Weights of a small transformer language model.
Size: 15 layers, width 160, 2 heads of 64 (1 for keys and values), MLP 640 SiLU.
Architecture: RMSNorm before each block, learned and rotary positions.
Training: 287M tokens, 4384 steps.
MLP neurons of a small language model. Each row is named by its layer, matrix (up: input weights) and neuron, and shows model dimensions 64-159. Each number is 128 + 32 x the weight over its row's rms, rounded and kept within 0 to 255.
After each neuron's rows, "fires on" lists the tokens most often at its 100 highest values on Wikipedia text that the model never trained on.

L4.up127 [103 191 169 133 173 111 137  91 114 161  92 180 158 103 106 122 101 137 133 138 123 137 133 126 131 100 155 142 158  96 152  84 156 154 117  98 110 127 128 149 153 129 125  93  81 149 109  86 105 142 150  87 107 212 119 148 125 117 188  79  76 143  95  74 166 161 115 121 179 118 107 143  99 126 138 114 114 186 136 147 168 109 155 129 107 110 107 134 172 171 142 118 147 148 146 171]
fires on: "(", "and ", "| ", "and", "ord ", "arm"

L9.up599 [180 102 135  99 120 115 140 105 123 127 201 174 182 140 167  54 123 104 184 144 131 173 111 136  78 132 135 131  93  79  88 152 134 148  90  93  72 148 121  55 157 115 124 117 111 141 171  96 149 133 116 180 140 125 202 117 164 122 141  84 131  74 127 157 155 136 126  38 142 126 154 171  91 148  97 153 163 127 110 107 134 123  99 120 106 145 150 112 155 133 126 148 144 125 119 105]
fires on: "o", "-", "ec", "u", "b", "ro"

L8.up83 [148 115 138  81 166 119  60 102 175  17 126 107 154 124 107 152 149 172  41 124  98  69 145 133 173 153  92 162 110 162 107 115 151  89 166 145 177 158 148 136 139 131 144 109 157  83 102  89 194  76 111 124 134 125 123 148 140 192 187 114 134 138 111 155 122 110 192 126  69 143 141 126 122 106  88 114 185  96 172 161 162 150 105  93 150 150  76 138 150 180 145 109 182  88 153 149]
fires on: "L", "th", "ur", "D", ", "

L11.up413 [167 141 106  58 143 144 119  83 108 108 123 149 205  88 141 122 142 140 105 137 120 134 172  83 149 159  91 122 142 152 120 101  60 156 105 140 120  65 107 159 110 134 143 114 158 161  85  98 121 166 216 122 124 160 161 113 139 150 203 180  87 165 150 144 158 119 198 112 141 172 160 161 123 156 142 122 158 120  93 123 105  74 117  93  95 151 155 175 180 110 163 106 178 109 120 137]
fires on: ".", "(", "/ ", "j"

L4.up497 [135 103 128 123 182 118 149  70 130 116 170 141 141 109 150 144  90 171  60 116  87 167  77 150 189 126 179 138 119 158 126 138 126 165 150  93 194 126  84 166 130  75 128 144 143 121 105 138 122 211 100 140  85  94 114 110  77 155 162 112 148 135  84  90 123 164 222 117 137 214  79 166 157 124 123 103 102 104 151 120 116 149 107 131 142 153 116  53 188  67  98 147 158 102 146  98]
fires on: ", ", "0", "; ", "| "

L8.up505 [162 126 172 133 115 127  43 161 154  89 108 109 176 101 137  91 172 130 126 144 166 104  84 154 110 154 128 172  94 107 135 114 108 105 116  83 137 106  62 147 108 137 121 167 123 155 170 123  89 121 105 112 134 135 118  99 151 113 149  96 170 141 142 132 137 176 161 136  93 121 152  87 127 113 106 107  83 155 137 114 150  95 183 125  10 151 121 119 126 115 126 135 122 131  93 107]
fires on: "″", "ap", "′", "Cap", "September ", "emp"

L7.up120 [141 144  46 139 111 113 106 212 135 129 102 130 135 120 138 105 140 111 199  88 132 112 103 165 180 127 114 170 137 105 178  78 108 175 132 130 152  72 161  91  84 123 132 140 119 168 150 132  85  76 117 150  88  93 112 116 142 151 154 180  97 127 152 168 107  94 109 143  98  69 151  88  79 101  87  75 155 146 151  97 115 152 105 152 126 120  73 134 151  98 129 126  97  92 129 145]
fires on: "main", "^{", "er", "ver", "ne", "\n"

L8.up288 [140 198 120 124 170 148 160 160 134 116  92 187 117 145 155 114  85  62 117 105 106 188  65 112 133  84 128 153 148 135 139 108 145 173 165 152 119 111 158 119 106 155 144 105 129 134 121 129 132 118 132 163 135 146 143  44 102 131 141 140 159  46 114  91  82 131  90 193  70 121 126 116 158 132 128 120 147 164 163 144 108  71 162  88 107  73 187 150  91 100 137 117 162 205 130 131]
fires on: ": ", ". ", "les ", "pec", "; ", "ren"

L7.up22 [127  79 165 187  96 148 127 132  97 125 155 150 118 111 128 133 150 177 150 123 158 139 127 148 170 171  83  49 129  62 169 103 135 143 164 123 130  90 111  86 155  42 172  48  95 156  83  94 152 167 128 114 175 164 151 112 116  99 121 106 153 155 147 153 102 129 163 125 169 149 147  96  98 142 143  93 165 122 103 113 162 149 163 131 187 169 142 120 159 155 144 157 133  95 131  48]
fires on: ", ", ". ", "ad", "that "

L11.up274 [ 90  67  67 103  95 139 110 131 151  76 177  95 122  84 100  89 144 123 150 186 124  99 107 159 122 148 136 135 129  86 118 132 116  89 134  87 209  89  72 128 135 168 111 178 110  77  89  96 127  92 119 159  97  92 154  97 114 113 146 153 148 113 143 126 156 140 115  86 177  87 126  73 135  67 121  52  71 144 144 142 121 105 146 146 142  86 141  74  94 101 177  86 176 134 113 108]
fires on: "P", "tt", "contr", "Jos", "fr"

L3.up130 [107  97 160  90 181 167 111  93 178  61 119 155  82 211 103 115 137 150 159 146 117 123 101  88 171 116 179 131 161 182 126 114 121  87 187 172  83 135 119 135 158 121 140 132  95 159 157 138 119 106 136 101 118 131 125  89 146 107  83  70 155 151 160 152 151 174 118 103 108  84 159 149  81 117 152 121 154  95  94 133 102 125 130  91 154 127 130 118 126 127  78 122 162 107 146 124]
fires on: "sup", "av", "fac", "op", "occ", "iv"

L6.up36 [141 107  83 145 158 131 153 171 130 134  86 111 159 101 135 148  78 111 185  70  69  96  91 132  96 112 113 194 155 124 169  86 133 107 185 119  91 158 133 106  18 132 137  76 153 120 131 125 181 106 167  80 131 151 149 132 111 177 131  91 108 142 154 164 134 100  97 165 188 175  96 104  43  68  76 101 183 121 154 136 138 143 128 105 110  89  87 143 173 131 150 178  69 125 112 149]
fires on: "-", "re", "ver", "st", "t", "er"

L4.up369 [134  66  94 121  80 182 133  90 130 161 157  96 135 115 136  98 104 156 101 149  90 179 156 109 120  81 148 106  91 145 199 109 136 156  58 182 110 121  83 140 145  55 122 128 164 124 127 173 114 125 170 154 141 157 104 138  70 137 115 125 171 105  98 174 117  83 140 182 143 107 133  81 109 102 123 145 160 161 123 141 164 115 184 113 158 155 102  66 156 202 128 175 168 118 131 165]
fires on: "-", ", ", "ly ", "/", "tion "

L8.up116 [152  73 114 128 102 103 110 141 166 119  85 145 145 138  95 157 132 147 125 164 136  75 190  77 125 172  76 191 144 156 116  85  83 159 137 180 122 124 154 158 132  63 141 174 100 134 113 172 174 132 117 133 118 153  88 155 134 154 121  79 156 126 137 152 102 106 139 147 122 149 119 138 135 121 161 108  87 160 179 162 146 110  64  91 129 101 210 122 146 193 131 165 121  46 152  77]
fires on: "co", "ap", "th", "oper", "po", "destro"

L3.up292 [137 130 139 184 133 151 109  69 138 175 156 112 121  63 114  73 120 151 180  86 133  98 142 129 142 137 110 150 152 108 165  95 113 186 159 179 216 174 126 109 116 166 110 100  71 129 119  74 105 182 169 170 114 119  99 184 127 123 169 116 117 120  50 105 159  85 135 132 119  63 132 141 132 120 122  48 131 118  97 127 150  80 200  75 103 146 146 108 129 138 125 153 133 137  90 165]
fires on: "| ", "ad", "ell"

L6.up473 [131  78 155 121 142 140 210  60 176 148 119 107 166 117 205 176 120 170  77  84 102  90 115 148 105  84 151 116 177 129 110 109 148 157 155 129 161 160  84 149  69 116 118 133 120 113 140 126 100 142 132 151 141 112 149 149 169 129 129 113 117 153 149 139 113  92 129 154 129 107 114 103 146 127 115 111  89 119 122 132 136  92 113  81 132 141  99  84 148  77 106 150 141 121 133 173]
fires on: "in ", ", ", "| ", "between "

L3.up322 [167 182 134  80 166 126 135 104 104 151 119  54 146 153 109 185 105 148 139 124 125 146 153 129 124  65 137 169 106 154 111 110 114 123  75 167  89 104  93 145 130 154 117 104 123 177 184  81 152  89 133 145 156  93 149  92 118 156 103 162 108 157 141 144 193 134 135  90 169 112  93 119 139 131 168 113 138  72 103  91 155 136  68 161 149 142 121 193 139 103 156 188 160 125 115 188]
fires on: "of", "ap", "é", "ob", "F", "a"

L11.up531 [158 136 147 165 113  41 116 109 117  97  36 212 150 137 135 128 127 170  95 160 188  82 166  81 133 169  63 101  87 158 131 127 134 202 131 127 124 173 161 127 137  99  91 112 111 148 149  88 130 164 135 120 133  61 154 113 159  91 132 158 137 152 119 134 191 115 146 122 154 172 100  92 104 116  84 126 135 103 172 153  96 161  65 129 185 102 176 120 144 111 100 133  28 106 160 120]
fires on: "ro", "bo", "co", "destro", "No"

L9.up193 [110  80  99 135 166 185 173  85 144 140 182 123 130 127  96 125 136  97 193 115 116 152 128 136 169 134 118 164 159 164 198 196 101 151 149 157 108 127 124  69 105  80 167  81 161  75 124 120 119 118 156 164 124 134 108 154  91 152  90 122 139 131 109 119 153 111 163 103 118 137 141 164 127  71  99 143 128  91 163 105 133  99 120  84  69 120 118 132 106  77 153 160 168 131 118 191]
fires on: "C", "H", "c"

L10.up354 [157 138 160 114 138 179 174 140 118 122 159 120 109 111  22 141  79 138 136 134 139  98 156 123 152 115 171 106  93 118 133 109  74 134 118  94 120 136 203 143 163 101 137  82 170 144 178 177  96  70 115 133  99 120 129 116 123 155 145  88 118 161 137 143 107 188 117 147 128 107 130 121 126 103  66 127  98 142 111 210 159 146 152 114  81 121 133  96  48  97 162 175  94 178 129 191]
fires on: "m", "S", "M", "Dis", "34"

L9.up426 [148 147  67 124 131 136  88 114 157  92 103 130  59 132 170 112 139 145 130  59 129 110 132 153 118 164  87 170 164 154 109 105 139  76 173  58 150 146 124 147 119 176 134 141 157 118 158 103 133 111 150 145 140 109 160 143 173 127 204 138 107 191  86 124  57  90 165  55 176 143 127 144 106 140  97 184 132 113 157 152 101 177  91  97 146 168 164 123  75 120 126 180 103 126 142 141]
fires on: "200", "199", "a ", "201", "E", "War "

L9.up318 [140 107  77 134  93 141 171  95  74 122 153 179  65 124 128 133 125 169  98  78 115  86 109 159 173 141  84 157 169 176 125  68  86 152 138  89 148 136 113 169 116  97 114 120 152 128 107 100 129 103 103 179 111 174 162 140 115 125 110 127  98 125 174 110 121 116  53 109 111 157 155 124 163 107 141 122 111 119 126 147 160  77 140 115 175 150  92 116 120 136  60 154 190 153  97 116]
fires on: ", ", "| ", ": ", "that ", "which "

L4.up639 [105 109 160 115 151 155  52 151 109 120 170 114  89  58 135 151 122 103 215 151 143 174  57 124 117 148 132 153 116  77  81  99 126  96 175 143 172 133 173  83 142 100 115  73  48 123 117 129 104  99 126 147 144 125 112 157  95 185  69  60 155 131 129 138 138 143 133 130  83 160 152 142 185 136  93  82 111 124 149  95 150  95  92 155 147 189  89  92 119  89 144 139 150 132 122  73]
fires on: "'", "wh", "over", "ov", "iz", "us"

L6.up271 [ 80 162 150 104 152 102 154 115 132 149  64  72 107 116 126  90 121  88 141 172 150 172  89  89  98 117 122 179 101 152 214 164 115 165  91 144 112 154 103 139 128 137 123  78  78 164 101 122 178 143 130 157 143 149 157 151 146 176 156 124 212 134 155 159 183  94 146 128  79 107 125 110 142  64 147 138  89 146  90 168 183  79 125 137 178 171  73 122 148 173 127 158 145  85 135 152]
fires on: ", ", "to ", "in", "and ", "; ", "s "

L3.up335 [139 153 155 132 140 121 110  85 117 121  33 138 143 124 116 108 145 135 143 117 122 155  99 136 115 114  95  85 123 130 143  77 144 142 100 124 178  54 144 106 140 119 119  97  80 133 124  82 157 191 136 120  73 131 129 108  98 119 169  84 134 201 118 153 112 106 178 165  80 120  99 159  81 179 156  75 146 112 104 127  69  88 136 105 100  75 132  82 134 135 103 129 132  97 100 145]
fires on: "eg", "Bl", "ell", "phot", "all", "reg"

L6.up637 [137  88 127 136 153 135  71 131 144 126 136 171 100 123 198 116 120 153 103 131 164  69 126 140 179 125  97 141 140 151 133 148 139  46 164 166 117 157 122  90 108 189 171 101  78 131  59  97 181 164 120 114 131 162 100 161 146 142 146 152 131 218 231 163 129 161 116 159 121 150 137 138 197 146 112 147 193 148 121 120 149  76 157 132 204 185 109 145 113 129 143 121 146 140 141  76]
fires on: ", ", "same "

L10.up633 [124  85  54 121 157 134 102 152 110 128 137  81 154 115 108  88 128 171 146 121 160 103 141  99 175  96  87 182 139 111 135  68 115 120 175 161 172 119 210 108  71 182 139 145 141 155 174 166 109 102 110 143  82 130 129 118 108 145 127 103 157 114 172 109 134  60 107  84  93 165  94 115 139 147  84 167  78 117 124  96 171 130 132 113 136 152 196 117  97  83 100  91  97 172 119 161]
fires on: ",", "4", "M", "8"

L3.up637 [188  84 147 193 127 148 189 114 103 140  50 129 142  98 104 123 102  60 152 184 140 128  90 203  82 104 121 104 131  85  89 121 133  89  93 150 173 118 114  79  82 105 122 122 122 141 123 147 110 144 142 122  88  79 139 154 131  93  93 112 147 117 100 106 205  99 132  77 139 115 178 109 128  95  87 153  71 136  62 128 100 139 106 138 133 155 100 102 138 165 131 124 148 106 116 121]
fires on: "/ ", "by ", "o", "l", "\" "

L6.up146 [ 99 182  86 136  91 106 173 104 185  88 139 150 150  88 127 129 146 150 129 116 146 148 106 141 114 115 172 118 138  77 123 142  89 124 114 181 149 148  94 177  80 143  66 153 175 176 103 102 141 109 117 179 134 136 179 140 160 188 142 101 143 110  91 173 132  83 148 103 143 166 119  61 102 104 117 145 126  86 153  48 158 186 117  96  87 187 142 192  64  89 118  97  66 120 133 173]
fires on: ".", ",", ". ", "5", "2"

L9.up621 [104  39 102  90 101 117 164 124 116  91 164  89 149 138 138 115 122 142 120 169 190 132 122  76 150 113 167 155 146 175 115 145 138 158 133 147  75 155 117 145 129 125  46 120 162 171 150 104 132 137 176 112 177 132 138 141 102 152  96 104 158 101 128  81 113 169 154  96 101 121 141  56 151 143 108 132 174 169 176  99 114  74 165 102 146 129 141 124 205  81 116 164 108  71  88 177]
fires on: "-", "/", "–", "af"

L11.up485 [115 121 171 127 132 133 134 104 129 163  86 112  64 132 123 136  79  63 102 150 102 159  54 152  91 106 121 160 135 100  99 149  91 112 134 143 109 119 167 153 115 117 142 111 154 138 119 188  98 122 163  73 143  98 111 147 103  78  91 138 166 154 151 128 136 120 147  90 107 106 170 120 134  78 171 113 104 118 150 126 101 156 181 107 138 150  59  82 144 180 119 132  97 158 115 140]
fires on: "–", "3", "X", "+", "9", "S"

L9.up111 [ 66 124 214 116 163 148  94  99  92  99 138  73 160  83 155 137 136 134  87 136 144 128 114  98 200 108 164 116  87 105  84 109 147 101  97 159  47 126 136  86 123  91  79 158  72 189 135 149 161 170 118 122 111  94 134 143 158  88 170 107  94 131 175  64 132 137 138 155 101 102 152  71 146 171 140 119 144 203 162 105 177 105 101 162 149 149 166  54 116 124 155 156 103 104 110 126]
fires on: "-", "'", "ot", "rit"

L8.up475 [ 84 147  92 125 125 129 124 124 138 191 147 150 128 143 151 165 138  91 182  74 131  97 148 166  55 120 154 111 102 109 113 101 165 155 126 149  71  85 134 165 157  70 139 146 149 128 175 123 132 139 131 118 178 160 157 136 194 133 115 150 143 115 147 150 134 195 200  81 115 170 172 159 166 132 130 105 156 124 107 108 194 100 133 135 107 102 175  25 136 160 125 103 148 155 103 137]
fires on: "l", "h", "c", "in", "t", "x"

L8.up187 [125 121 182 131 115 151 120 140 134  58 131 116 135 120 155 138 115 134 104  92  87 174 105 133 149 110 159 131 171 164 170 131 158 111  93 161 126 160 113 154 191  80 180 121 104 167 117 122 180 136 119 151 133 110 133  76  87 103  64  96 154 182 199 145 154 186 150 183 113 148 131 138 128 132 139 144 100 184 167 135 127 153 105 134 106 156 178 101 167 101 152 154  88 141 101 126]
fires on: "-", ".", "'", "O", "y"

L11.up624 [ 91 127 113 100  82 156 145 153 113 128 115 123 149  51 138 139 143 174 103 131 154 124  86  95 121 166 166  88 104 115  74 108  83 157 148 122 106 142 140 136 134 111 152  82 107 200 100 112 132 153  49  82 152 123 127 113  95  95  89 131 129 116  97 180 143 103 113 150  74 103 157 107  93 123  95 125 155 105 143 158 120 121 107 136 170 144 196 160 169 152 169 177  53 106 140 125]
fires on: "g", "n", "il", "th", "an", "inn"

L6.up482 [106  41 113 115 105 125 179  79 100  64 132 141 152  86 156 128 126 174 148 119 167 104 164  94 145 104 113 146 126 137 112 117 135  81 126 155 166 114 144 164  99 175 167 144 124 132 100  80 147  94 160 135 156  90 171 130 150 175 179 125 157 125 100 149 159 182 155 165 134 177 158 168 159 180 145 136 167 139 128 117 183 101  19 118  89 125 133 141 165  63 114 136 119 149 175  80]
fires on: ", ", "(", ".", "; ", ",", " "

L3.up300 [153  75 103 174  69  70 125 144 101 157  94 132 175  99 104 110 150 100 166 209 130 158 139 105 112  67 122 147  74  81 204 106 187  78 137 176 184  95 177 114 134 157  90 112  92 137 104 134 107  92 118 119 137 111 170 183 111 143 109 131 138 112 189 120 159  77 200 152 121  86 141 179 125 151  86 145  58 156 121  97 142 169  72 157 153 120 114  93 114 148 128  61 114 134 146 205]
fires on: "fl", "gr", "all", "o", "l", "ne"

L9.up592 [ 82 141 138  89 131 123 161 107 138  90 112 138 175  95 103 133 101 180  95 104 110 113 157  83 158 158 142 169  99  99 118 119 173  67 154 129  90 117 120 182 149 148 173 137 187 163  55  95 147 130 118 130  84 139  95  93 154 159 216 121 150  96 152 158 142 133 210  83 158 200 148 147 108  47  78  64 165 122 118 159 165 125 144 165 141 167  69 105  93 108 107  92 185 145 127 110]
fires on: ", ", "; ", "S", "., "

L9.up31 [119 107 170 131  96 111 129 174 196 156 124 174 180  99 147 166 108 162  90 116 131 127 113 150 134 122 129 180 173 219 103  80 138 168  87 144 120 129 130 139 145 151  95 154 159  87 167 130 127 127 141 133 119 127 131 151  94 145 133 136 143 110 136 114  93 125 131  80  90 153 155  70  98 171 204  89 154 133 123  73 145  13 135 169  77 111 133 127  94 180 163 162 127  88 103  88]
fires on: "|", "ti", ".", "| "

L8.up22 [ 83 104 113 142 129 154  89 150 143 148 123 107  90 177 150 175 169 104 138 185 104 125 103 133 105 115 150 149  98 167 131 109 118  86 127 100  84  83 152 148 171 166 138 120 136 131 121 197 108 185  99 160 140 117  71 166 170 187 144  88 119  70 160 165 121 190 162 121  85 137 180 122 103 147  97 117 146 148 188 109 157 134 101  93 156 155 120  94 128 146  74 117 160 108 153  85]
fires on: "'", "š", "ö", "R", "ä"

L4.up91 [109 192 161  97 163  98 196 116 138 109 179 201 120 166 118 170  96 143 101 135 208  75 117 108 125 125 112 146 108 155 134 121 138 119 146 131 141  71 122 138 107 109 160  93  94 123  89 181 163 146  81 146 136  98  95 147  92 127 167 158 137 142 120 169 120 164 131  99  97 104 153 125 179  83 130 169 174  95 132 172 108  38 102 117 116 163 120 140 132 108 177  94 189 167  92 112]
fires on: ", ", "ially ", "om", "ing ", "ally ", "s"

L8.up348 [ 87 118 142  69 197 158 132 112  77 121 130 123 120 170 154 160 120  86 139 114 109 133  83 162 162 102 134 159 158  79  72 150 146 102 153 162  85 106 121 126  75 110 115 114 160 169 101 115 108 181 101 109 147 133 110 164 113  84 102 165 144  92 106  78 117 179 162 131 115 112 164 113 116 139 183 130 147 174  96  84 165 139 115  85 152 160 124  93  84 114 141 153 123 104 117 149]
fires on: "T", "-", "'", "ent", "B"

L6.up362 [164 116 155 102 176 104 103 121 133 151  89 186 100 140 120 147 151 144 127 215 104 132 127 135 119 110  91 175 102 178 121 129 116 148 158 101 113  78  90  75 168  61 102 168 155 125  76  87 154 119 168 161 118 125 144 168 131 114 155  83 157 159 139 118 103 179 161  53 106 215 131 125 119 102 139 126 148 131 156  94 145 143 133 112 168 130  91 153 169 133 118 143 201 169 181  65]
fires on: ". ", "j", "im", "iv", "l ", ") "

L7.up346 [115 161 136 117 143 193 143  91 119 118 127 144 156 150  91 120 165 116 154 116 117 171 108  87 122 111 130 139 181 112 155 146 106 116 179  75 117 120  86 102 125  85 174 149 127  63 130 160 128  86 171 113  72 150 120 193 139 156 115 167 115 121  79 110 131 138 103 132 123  77  95 151 127  94 130 130 139 141 167 154 116  97 110 104 137  76  72 117 143 169  83 207  94  66  57 213]
fires on: "h", "H", "y", "bo", "pl", "bl"

L11.up281 [155 176 174 146  87 114 149  83 127 113 112 165 146 188  90 160 175  95  99  79 134  95 191  81 125 158  85  72 129  98  34 153 118 136 125 134 162 166 141 143 180  85 119  75 115 139  83 159 145 135 163 205 121 114 193 130  71 125  89 180 140  87 110 127 123 132  86 153 145 103 163 165 103 152 111 125 139  85 136 132 134 107  79 176 103 146 144 133  98  83 107 149 107  80 174  93]
fires on: "that ", ", ", "which "

L6.up426 [143 102 153 100 109 114 126  84  92 112 132  77 128 107  92 126 157 137 183 125 181 133  94 139 158  73 115 136 157 119 147 145 183  94 159  46 120 143  79  76 117 140 146 127  93 115 127  88 161  89 137 133 100 123 151 121 167 171 181 151 110 135 100 135 154  90  78  81 145 139 148 139 156 131 139  57  92  80 155 185  80 101 167  82 103 161 195 132 115 184 167 143  97 141 155 135]
fires on: "| ", "p", "P", "fr"

L7.up91 [ 96  95  94  73 112 130 109 185 130 104 117 192 139 139 152 169 178  97 151 104 126 101 167 152  65 104  87 144 114 122 111  90 126 103 135 119 144 137  73 150 142  88 172 125 176  94 163  98 161 177 164 127 115 126 148 142  93  93  59 148  68 119  86 188  86 164 150 119 103 126 104 132 165 128 121 102  86 151 136 147  96  87 143 152  47 167 124  64 127  84 142 128 147 113 144 192]
fires on: "l", "ext", "t", "i", "n", "ap"

L10.up634 [125 136 136 140 178 147 167  81 136 156 124 156  93  67 107 184  79 153 111  71 109 134 166  97 172  93  82 151  47 121 127 120  90 133 167 113 152 102 201 161 134 122 125  89 174 107 131  38 129 115 126 150 106 131 122  86 146 101 109 142 168 156 126 123 126 121 177 151 176 135 120 152 154 134 101 110 155 150 115 140 111 120 127 130 111 111 132 121  84 146 118 163  61 195 160 136]
fires on: "M", "B", "manag", "m", "ur"

L3.up358 [ 94 174 157 155 127 170 131 129 149 142 155 170 178 109 136  94 142 141 162  80 123 172  60 129  66 126  48 107 108 136 134 117 115 115 153  88 148 171  70 125 115 129  72  79 149 155 154  98 172  94 150 143  83 114 146 124 132 112 147 117 171 117  99  68 108  98 124 124 129 117 124 107 133  93 144 142 151 111 128 112 157  76 128 146 161  73 114  76 193 120 147 147 172 110  66 186]
fires on: "e", "work", "tion", "ic"

L3.up278 [139 158 142 104 129 175 151 196  82  67 107 180 163 102 138 160 165  97  99 131 214 154 111  87 152 116 164  44 130 154 101 144 122 129 175 121 135 176 137 139 101 129 110 154 209 111 112 145 121 120 176 104 115 181 161 182 162 112 177 181 138  85  85 117 140 123  90 116  50  94 129 159 119 149 147 145 124 137 133  96 103 137 181 160 120 173 160 166 102 162 141  90 110 121 124 119]
fires on: "d", "iv", "ol", "mon", "g", "sk"

L6.up218 [ 95 115 146 131 189  47 160 106  28 144 100 144 130 168  91 118 152 128 125 119 178  88 114 141 122 138 106  73 155  93  57 103 197 177 194 135 153  87 137 109 132  84 147 103 131 138 108 129 135 101  78 196 115 117 184 152  85 115 126 104 146 101 136 148 108 149 159 114 187 119 101 140 117 118 126 102 155 147 116 112  50 109 150 135  87 151 122 148 142  95 116 140 124 154 110 118]
fires on: ", ", "when ", "that ", "When ", "3 "

L8.up310 [118 160 167 125 230 122 146  84  83 105  82 145 140  97  90 122  90 143 150 118  63 124  51  70  70 118 191 160 117 102  92 117 106 159 110 208 149 165 153 135 120 137 135  98 138 100 130 124 177 104 132 139 162 140 175  71 175 195 130 122 170 100 142 137  98 152 141 110 118 111 101 134 119  93 108  88 122 135 118  86 112 109 130 176 183 141  80  92 123 170  85 135 198 184 112  93]
fires on: "–", "; ", ", ", "-", ". ", "en"

L9.up342 [ 49 121 135  81 138 141 103 131  73  93  67 144  99 110 132 137  77 106 146  92 154 121 143 125 113 186 118  91  81 146  87  83 170 118 182 126 189 156 116 154 135 111  39 179  99 176 147 108  82 162 154 141 110 130 180 138  84  99 135 114 114  63 138 179  39 109 138 126 107 162 162 134 161 148 145 171 101 134 158  96 153 107 129  85  77  99  84 115 130 126  75 126  77 125 124  86]
fires on: ", ", "; ", "but ", "well ", "with "

L8.up553 [125 106 184  74  96  71 127 180 110 219 119 144 149 125 131 134 142 117 111 128 142  86 102 123 158  97  93 101 141 174 182  77 151 125 186  69 102  93  84 178 158 114 108 183 208 117 137 104  79 115 121  84 117 125 134 167 124 138 127 115 180 126 158 145 106 113 141 123 131 168 107 133 116 114 151 105 123 129 165  91 156  99 183 110 147 114 109 147 116 141  70 112 182 170  92  57]
fires on: "|", "== ", ". ", ", ", "| "

L6.up148 [ 67 139 176 171 118 105 143  86 115 119 123 126  98 127  91 103 171 195 122  53 156  93  78 134 109 190 105  57  96 151  70 115 137 148 126 125 171 134 110 127 115  82 122  87 161 189 127 139 101 142 180 128 129 119 123 164  18  91 122  85 102 115 138 153 124  73 119 128 111 145  71 148 131 139 106 168 136 146 189 130 123 150  99 134 162 183 147  95 111 163 116 138 150 168 178  82]
fires on: "which ", ", ", "by ", "with ", "when ", "between "

L4.up442 [124 151 105 185 104 165 124 163 129 132 196 126  99 151 108 163 111  80 134 153 213 191  81  95 150 165  90  79 118  82 106 106 108 122  97 156 150 177 103 132  95 131 136 184 163 131  57 107 138 113 181  91  88 147  81 148 174 168  54 137 141  83 129 151 135 137 125 110  81 112 118 133 130 104 124 168 118 179 113 135 190 143 128 162 157 133 146 146 157 145 152 111 121  89 157 130]
fires on: "s", "those ", "people ", "there", "ur"

L9.up250 [137  86  78 149 132  99 150 103 153 115 144 199 138 112 165 121 180 171 132  82  91 112 146 127 143  81 153 169 172  92 138 137 133  88 169 113 132 206  88 164  85 132 141 138 152 122 139  97  96 132  95 145  87 140 155 129 100 104 184 133 163 105 116 170 132  94 115  20 169 114 113  86  67 117  71 146 159 120 117 105 125 112 145 121 111 181 159 149 157 154 164 119 167 132 209  93]
fires on: ",", "ic", "ec", "1", ". ", "ation "

L8.up568 [124 108 195 152 123 143 191 156 154 118  47 145 123 152 148 126 115  74 134 101 131 131 177 143 122 114 163 175 166 148  91 159 117 136 137 140  86 103  31 142  37  82 135 125  86 143 177 185  98 148 172 157  87 130 152 138  70  94 165 145 103 114  83 127 140 165 123  65 171 126 166 171 150 154 144  79 168 161 136 139 156  67 152 141 171 169 131 126  90 145 117 130  94 115 124 147]
fires on: "c", "sh", "Sm", "C", "Sh", "sc"

L8.up494 [ 70 146 176 140 148 114 154 165 191 155 107 163  50 177 136 132 176 145 109  99 158 111 172 126 120 176 116  83  90 169 125 114 142 133 119  70 108 142 168 137  69 113 114 129 116 189 188 138 110 182 119 140  96 130 154 108 130 102  55 133 103 120  58  74 127 104 183 149 141 142 160 131 150 127 140 118 141 115 175 110 139 112 121 125 169 170 121 127 197 141 129 146 120 110  94  97]
fires on: "al", "thr", "c", "ab", "cr", "sc"